python train.py --num_hidden_layers=10 --hidden_size=192 --num_attention_heads=4 --num_key_value_heads=4 --head_dim=96 --intermediate_size=640 --vocab_size=8192 --hidden_act="tanh_gelu" --norm="layernorm" --norm_place="pre" --norm_eps=1e-05 --positions="learned" --qk_norm=false --attn_scale=0.102 --bias="all" --tie_word_embeddings=true --parallel_block=false --init="normal" --init_std_qkv=0.0361 --init_std_o=0.0 --init_std_up=0.0361 --init_std_down=0.0 --optimizer="muon_variant" --learning_rate=0.0017 --lr_mult_o=1.5 --beta1=0.93 --lr_head=0.00836 --warmup_steps=200 --schedule="wsd" --decay_fraction=0.927 --decay_shape="linear" --final_lr_fraction=0.0 --batch_tokens=32768 --max_seq_len=512 --doc_mask=true --train_tokens=221800000 --max_steps=6769 --dataset="wikipedia_en"
MLP neurons of a small language model. Each row is named by its layer, matrix (up: input weights) and neuron, and shows model dimensions 0-95. Each number is 500 + 50 x the weight over its row's rms, rounded and kept within 0 to 999. Numbers have three digits each.
Before each neuron's rows, "fires in" lists the words (lower case) most often at its 100 highest values on Wikipedia text that the model never trained on. A number after a token or word is its count.

fires in: "no" 25, "jr" 10, "act" 9, "that" 8, "to" 7, "amendment" 5
L2.up277:535550361461501483573535539474429513554531505561525507435533619543423496410496487493618407552496493548528433493545563533475518525430522490505432480545586493474532536506549562365510420498507549483430486484452502568463523466483525466420467537492394499444509533437421555613510488500536443502

fires in: "to" 36, "be" 27, "place" 10, "into" 7, "become" 6
L2.up636:568515496479560585446541519466548571482557507498634421453550517523549542451545518450504569634492472597478429476451501447520465531616588570556414528491608483410506537486486513506458487405575533531430435606506522514460503514498476517446585537434520545470490475510518418489522486455529478460

fires in: "the" 52, "its" 9, "s" 6, "their" 5, "and" 5
L7.up504:416521519469506567449501450514606523492523550476562495464511591433470475500465462454493505455531502477520437533557526541459498464534440512462498531558536486560459445537575454447508583545509429552456615481396534524512452465522395524403476565530590453574525483393478461342457494589496452580

fires in: "of" 75, "to" 7, "from" 5, "between" 5, "the" 5
L4.up611:481476518454575532523526510518452536526536516516534621403479530454506531516532471450496612524496518443509406522497521453459478500546504510577604465502548509498569555464466467403469537540469469530452542528458422495559415550468564399477559470468549491552457443449465527524447528505490513530

fires in: "to" 72
L4.up516:386658599458560577486502532476508505466517496485542522487509557465524601486442483521432499466435513468451474488548474525446555591487497450493421552528567494562595455534495399440568488501468523586511466490494518541462494510554532511475533523521551501484508503539562481402469434486502455436

fires in: "s" 66, "t" 5
L4.up190:433472456571545532567439516520487605545461551578518542561482539484541536404471539418515443520476404418533459497513455541443497514569474513487407457468531525526414560451529470430475446449571498540483434468498477440576502578599473529489548475534466433516523414527591519514446423487458484532

fires in: "a" 27, "each" 20, "one" 10, "cm" 5
L2.up108:454581537502513490549416504525513560503433509500491471460567502487485502505466547528564649450456556459502442465445491521468559475574607520530583520493469544460462468587460491429488445470455511457450475455429472524454437353544597516397583591616547410449581370517524505506446507486411468460

fires in: "six" 15, "three" 11, "four" 9, "seven" 8, "five" 8, "two" 8
L2.up228:454529403463446502477514529475546454391514477572477436568487637486506496511597518500448449443394445399491505415483536381538514445554482479595548603544508520509520512428502483444568568550482476509507487481454506434496526474539586472470503574507526478432447559408462559472426487535487495481

fires in: "both" 22, "all" 10, "between" 10, "most" 5, "were" 5
L2.up157:447442514418603492493474453482471523529503487548474575427502513471638508501484588557468501555516448522568481469474519456519539496548573500399559431542516497469497526525550453526430425547540512529466497540436496441465483533491441473562562482509538518443535526510471476562533535463497523526

fires in: "it" 27, "known" 16, "also" 10
L2.up514:537508445545585583401442456483523422484480486517572481496459532459595554533455525610533489614514476575513549511490440575512496473454457522566608524510491560457502532458423444520568499514421507414454532465471480491481519570501471512510452556540399510558433517460484522604512589416457485574

fires in: "s" 46, "her" 8, "t" 4
L7.up441:522578480546513445482522489520498542550500565514537494501480576499452457481425439457557526504570566446446550533382439450410507457462458461490466537461596561518439577519482585449514586555454474561457494423476399446624523515503459509415461508542462495455510456548467572389451563469473499517

fires in: "it" 71, "what" 5
L2.up262:500456494472551463466421491551624534488482447500529422504510495580614519478508471545516544538503558424505511467497563470484580498444451594463433431510572485446580491505458571566433484452552501457515529456538674424500522400497494441523501554417606455567405543560516479462522508564543432481

fires in: "and" 53, "adventure" 7, "song" 4
L2.up288:480502533423520515509401530560493511559530527483565486476498712578448542415422471484447436483393552505514471497457524521435566454455425523514501537547483563496584491583543434533450539554437475509503499515473528498446475577482405504461557517512453453480481491470514439571494421512427556454

fires in: "july" 11, "december" 11, "september" 11, "november" 8, "february" 8, "january" 8
L2.up291:473540562456498573616541454511545525528617393520515494431531515488453456465413430489579477596551448558523423500558569534421505545580496416472519534505540530494609494435458550485496534471584424544496564496479479543509424531469489554439507443494533458449512495459493513569477479520462513510

fires in: "it" 44, "except" 7
L4.up317:484477486508558485492542394545521448471543503584483516565531513506547501547507506491470470472436617487446528541425500524488526458433598462505452429444484479396536543451544438481511405508495441385497549485574494461429435529462543523476428469475522544462504502589469520502488549474526465464

fires in: "to" 86
L2.up502:503442501446511600442504479554484470441582506513563473510497500426537478572484574540646419490477558505441538514365555584421611527592497421544494521470549543548499477464490523595477419563462540483555594528446508422415453462525579453419511461552523401539496507520446493543518479523447525468

fires in: "his" 23, "her" 10, "s" 9, "the" 5, "an" 4, "their" 4
L7.up55:535562474542484496521467522501459486440570520468534580559484545455417521429514545540584493523465453502473490499454507542476484349532525503573511508549585485546455522518471485455481452485467449523543501491540523387554423484579498494515436564512502442513517601486526443424436505525530425451

fires in: "of" 74, "young" 4
L2.up594:573534517464498531377511478531511567507478494439502496431542484515567462522564584492555565520454507417511472409555452450402560430487515507505542511456517548548504503493591498391518469498516463558500571470427427604503585429480527512494570472473567536513500561513481489502422494442503568471

fires in: "which" 24, "it" 23, "who" 15, "that" 13, "there" 8, "they" 4
L4.up134:395511538578518536592445459564524438449534415467519583508525498417563548548477499561547530517477469436448510504530520526427536490512484558521474531502532558510505521516492525572524425509562492521549528558490564504456443471576483577461444478529454439497470486451561591588533520526496446391

fires in: "the" 38, "one" 13
L4.up238:490489481352460531531379472460487508505455419578464604476520582487479490498497554532552493586525503455459418565500451562490515527511535487540458549488541483527431504435526599535588488543508424542592454511447529527525456566545603525469458429497452423458522515511487499418485551383498480559

fires in: "there" 35, "the" 14, "each" 5, "after" 4
L2.up14:474480500462447521531438492505469486475458490440507620581509546472490570402503625460546504592461515370534491453535472458441517499499438430477500473479549539459586513440513474492423535515492578460522516503397573497541483499533456569578507563520513490513534524502514475391451565511512472551

fires in: "s" 64, "angeles" 6
L4.up124:512445411567570605577474396516399498566551549440516518497516542493483397497515502490523410522506472527464612522530516455555435518459483449477436453522449503493539450445546389528524470480498507517538535485489481469563577536515421589577478593524558584540467417504511569615455443522460563608

fires in: "he" 69
L4.up42:495618584582564414494544530486450527645503546582577537434532514523435523512521420582526446586408535482455526439551550543523549553476398551471492522465457465410444538435530509564504511527533506512485540450547519436498461427535495478538469464539404482481510427511433525467484545509554566562

fires in: "november" 19, "february" 17, "january" 11, "election" 9, "march" 7, "june" 6
L2.up214:458533485536567575493588497484488446542474477536557520530538484429445528454584537496485532566584474542586523441573506498457519445486477486499473585512624528527581444483532479456479518565583515464498506438427507529479439466608563471447435499443495491582547488513609558409440487475504490473

fires in: "it" 31, "there" 14, "along" 5
L7.up195:601539411467367522533501501455498508419519556546511495426504470570481528485537451532497548516518535462461455525542499516488566464547527491523483535492553583591626436544456473407339433463519520417488524451472508497463437486448561538588576451481457523591443472440451554482536545570556556453

fires in: "to" 48, "would" 6
L7.up514:473549423498470535465532483512472611574506490531463480569499476605586511550524556469474449517522547535414486499585505437514548394550485519485524437568569445573426442552607442417455492477513464459485487537459532548504485484520460499469519518520546510567463488390453490533432558383490576525

fires in: "that" 75, "which" 18
L7.up325:462506537536516490469529603520440414520520459459535526504484445452544387516456510438500466466454518480510389563541480446441643529486446461474511590514521518493507548519521587532469522464505456598470570441476544490602482472480581512477515418571490509531456503473491577537585447582498445419

fires in: "to" 40, "into" 6, "by" 4
L2.up210:464524560525596515490493490458569608552498531423547492454601524506514551517448397438514446488507571491442489470530518479419479503461515567532566442457530547514525442609540613483458442543465522525554511431559614458573599458504506496433409528570522435464507517507440493483482511536518521484

fires in: "then" 26, "she" 25, "he" 20, "when" 13
L2.up99:565519569446514519472450457506386580526477533552562543535558472551527528500521517488483391615542537560500507503511478368422601468501449490457474441595532537488505588467475513498449539573544481588514471476580430515535509428489443487531523552435536454464548470472571410550450542536565490452

fires in: "but" 20, "that" 13, "either" 7, "both" 7, "between" 6, "only" 5
L2.up607:467493458450473480566521534442569521536489469561462551469510496531447443489509487472478456543499439504526507536516436522438547478538506444462447426495458468547594559554521516457511551473525472497556494466523471549449494538455550515475512535581452548422466546555499458561553585546511558390

fires in: "known" 32, "called" 15, "such" 9, "www" 6, "named" 6, "note" 5
L7.up19:526633455533592564531584415481489533574504457468443482378458458473493495490525534501487494520579494569507534545431515553503496405541497525490555518487479454525451479634517494433545563530488479472529425456499493548541577503461479492580457489483415451544459398435446495561419464534421507496

fires in: "on" 38, "hours" 5, "to" 5, "social" 4
L2.up393:479555548472521521480477560553517564484460444550472435432562603564464561529498596506480503485482481605473406384510521446537463487457495436486472475579458498461505476490592543520503547416484516506492516432428544488547461547464453525543403561456491545469478460505506581443593493458571421568

fires in: "two" 31, "three" 19, "four" 13, "six" 13, "all" 5
L2.up346:479506471538484526453549422471538460392580389498513542480528609505420531573543546528464369522421468524492515453491482505370516517514524585530612493565469528539477385464457521571472548547518450475496546481599533525453526520480565562458528531559573540504501531460573541587484441537497451501

fires in: "with" 59
L7.up539:462466571412559573491364515455454528468552670484487500453480492481535397537441509512538465566494536477439482422525477477507537542515523456485508507602570469562423540459506528476478477475544414555501495528440536512519473484488508536499618554492562439508480515468517431396478467449368525515

fires in: "the" 18, "of" 17, "this" 7, "and" 6, "name" 4
L2.up400:507548545466514445617530550558483572479524431463501584446449462511508565528526511453427481444518531481501539530519544392428437547519387488553473542482514483424509530509593546513466516530532402553482502553489519506444436462482475494599475539448479444575476467447512550539479415513561505553

fires in: "the" 47, "not" 9, "his" 7, "known" 6
L4.up582:482498459502511517385556464469534514466484419564506590515548516503405472467549480425510499525459494435593522455504456470424474457446396436606489452508481507536464420502522573506551523553558551594507455511416595438475576578458535409568494403521461501445578523517580519519510409507488593442

fires in: "at" 31, "to" 24, "of" 18, "for" 9
L4.up527:532561471521424531533583412569511478535501415549562463486513505496517488461466526522460554535410528546505414444520502495470522569515502537507457487439532500495466411477512531490499523570558361556449540445419422491528486424492577456502541468434458396582457484519598505528490513570375510447

fires in: "in" 33, "during" 11, "after" 8, "served" 6, "attended" 4
L2.up223:521487533597514467527467544412547488488477502378465605540500536471548509446478511554432440550495570426489549537515493491486550573462488506424600430524526528455535517504479441585479577477479523436571394526461542527436471533519481436440516490535531465492540527593422497536494513450528570517

fires in: "s" 38, "romanian" 9, "austrian" 6
L4.up484:463430551574476518471391543558510578459622547473485593528502577484525415509424459504494531537509420569386496478421487525545491605451499361531433479483493444445415561469427502466457494542520479520436567459449428603541402510573497535482427502483560530484577532449492525458518505557396451524

fires in: "from" 54, "miles" 4
L2.up348:517477544494427502552510469501565429493439535338441511537460496550557529433409524467491527409493583430490510562486509530485451600526411560537478508518510597508486504618481494576557550485447493479546551534452560502523407574474524417453496511410590494542518569470345541436509491490565534474

fires in: "in" 76
L2.up251:470420500597462512451561555415511487529506429502500454537466489462468511442580392519470521492481590493445450514533589496438450447433489456542531411630594584468465607563473497448582587535445533501437611532513547475477425522472487471462502515429467548578480467499495410432468466523599515587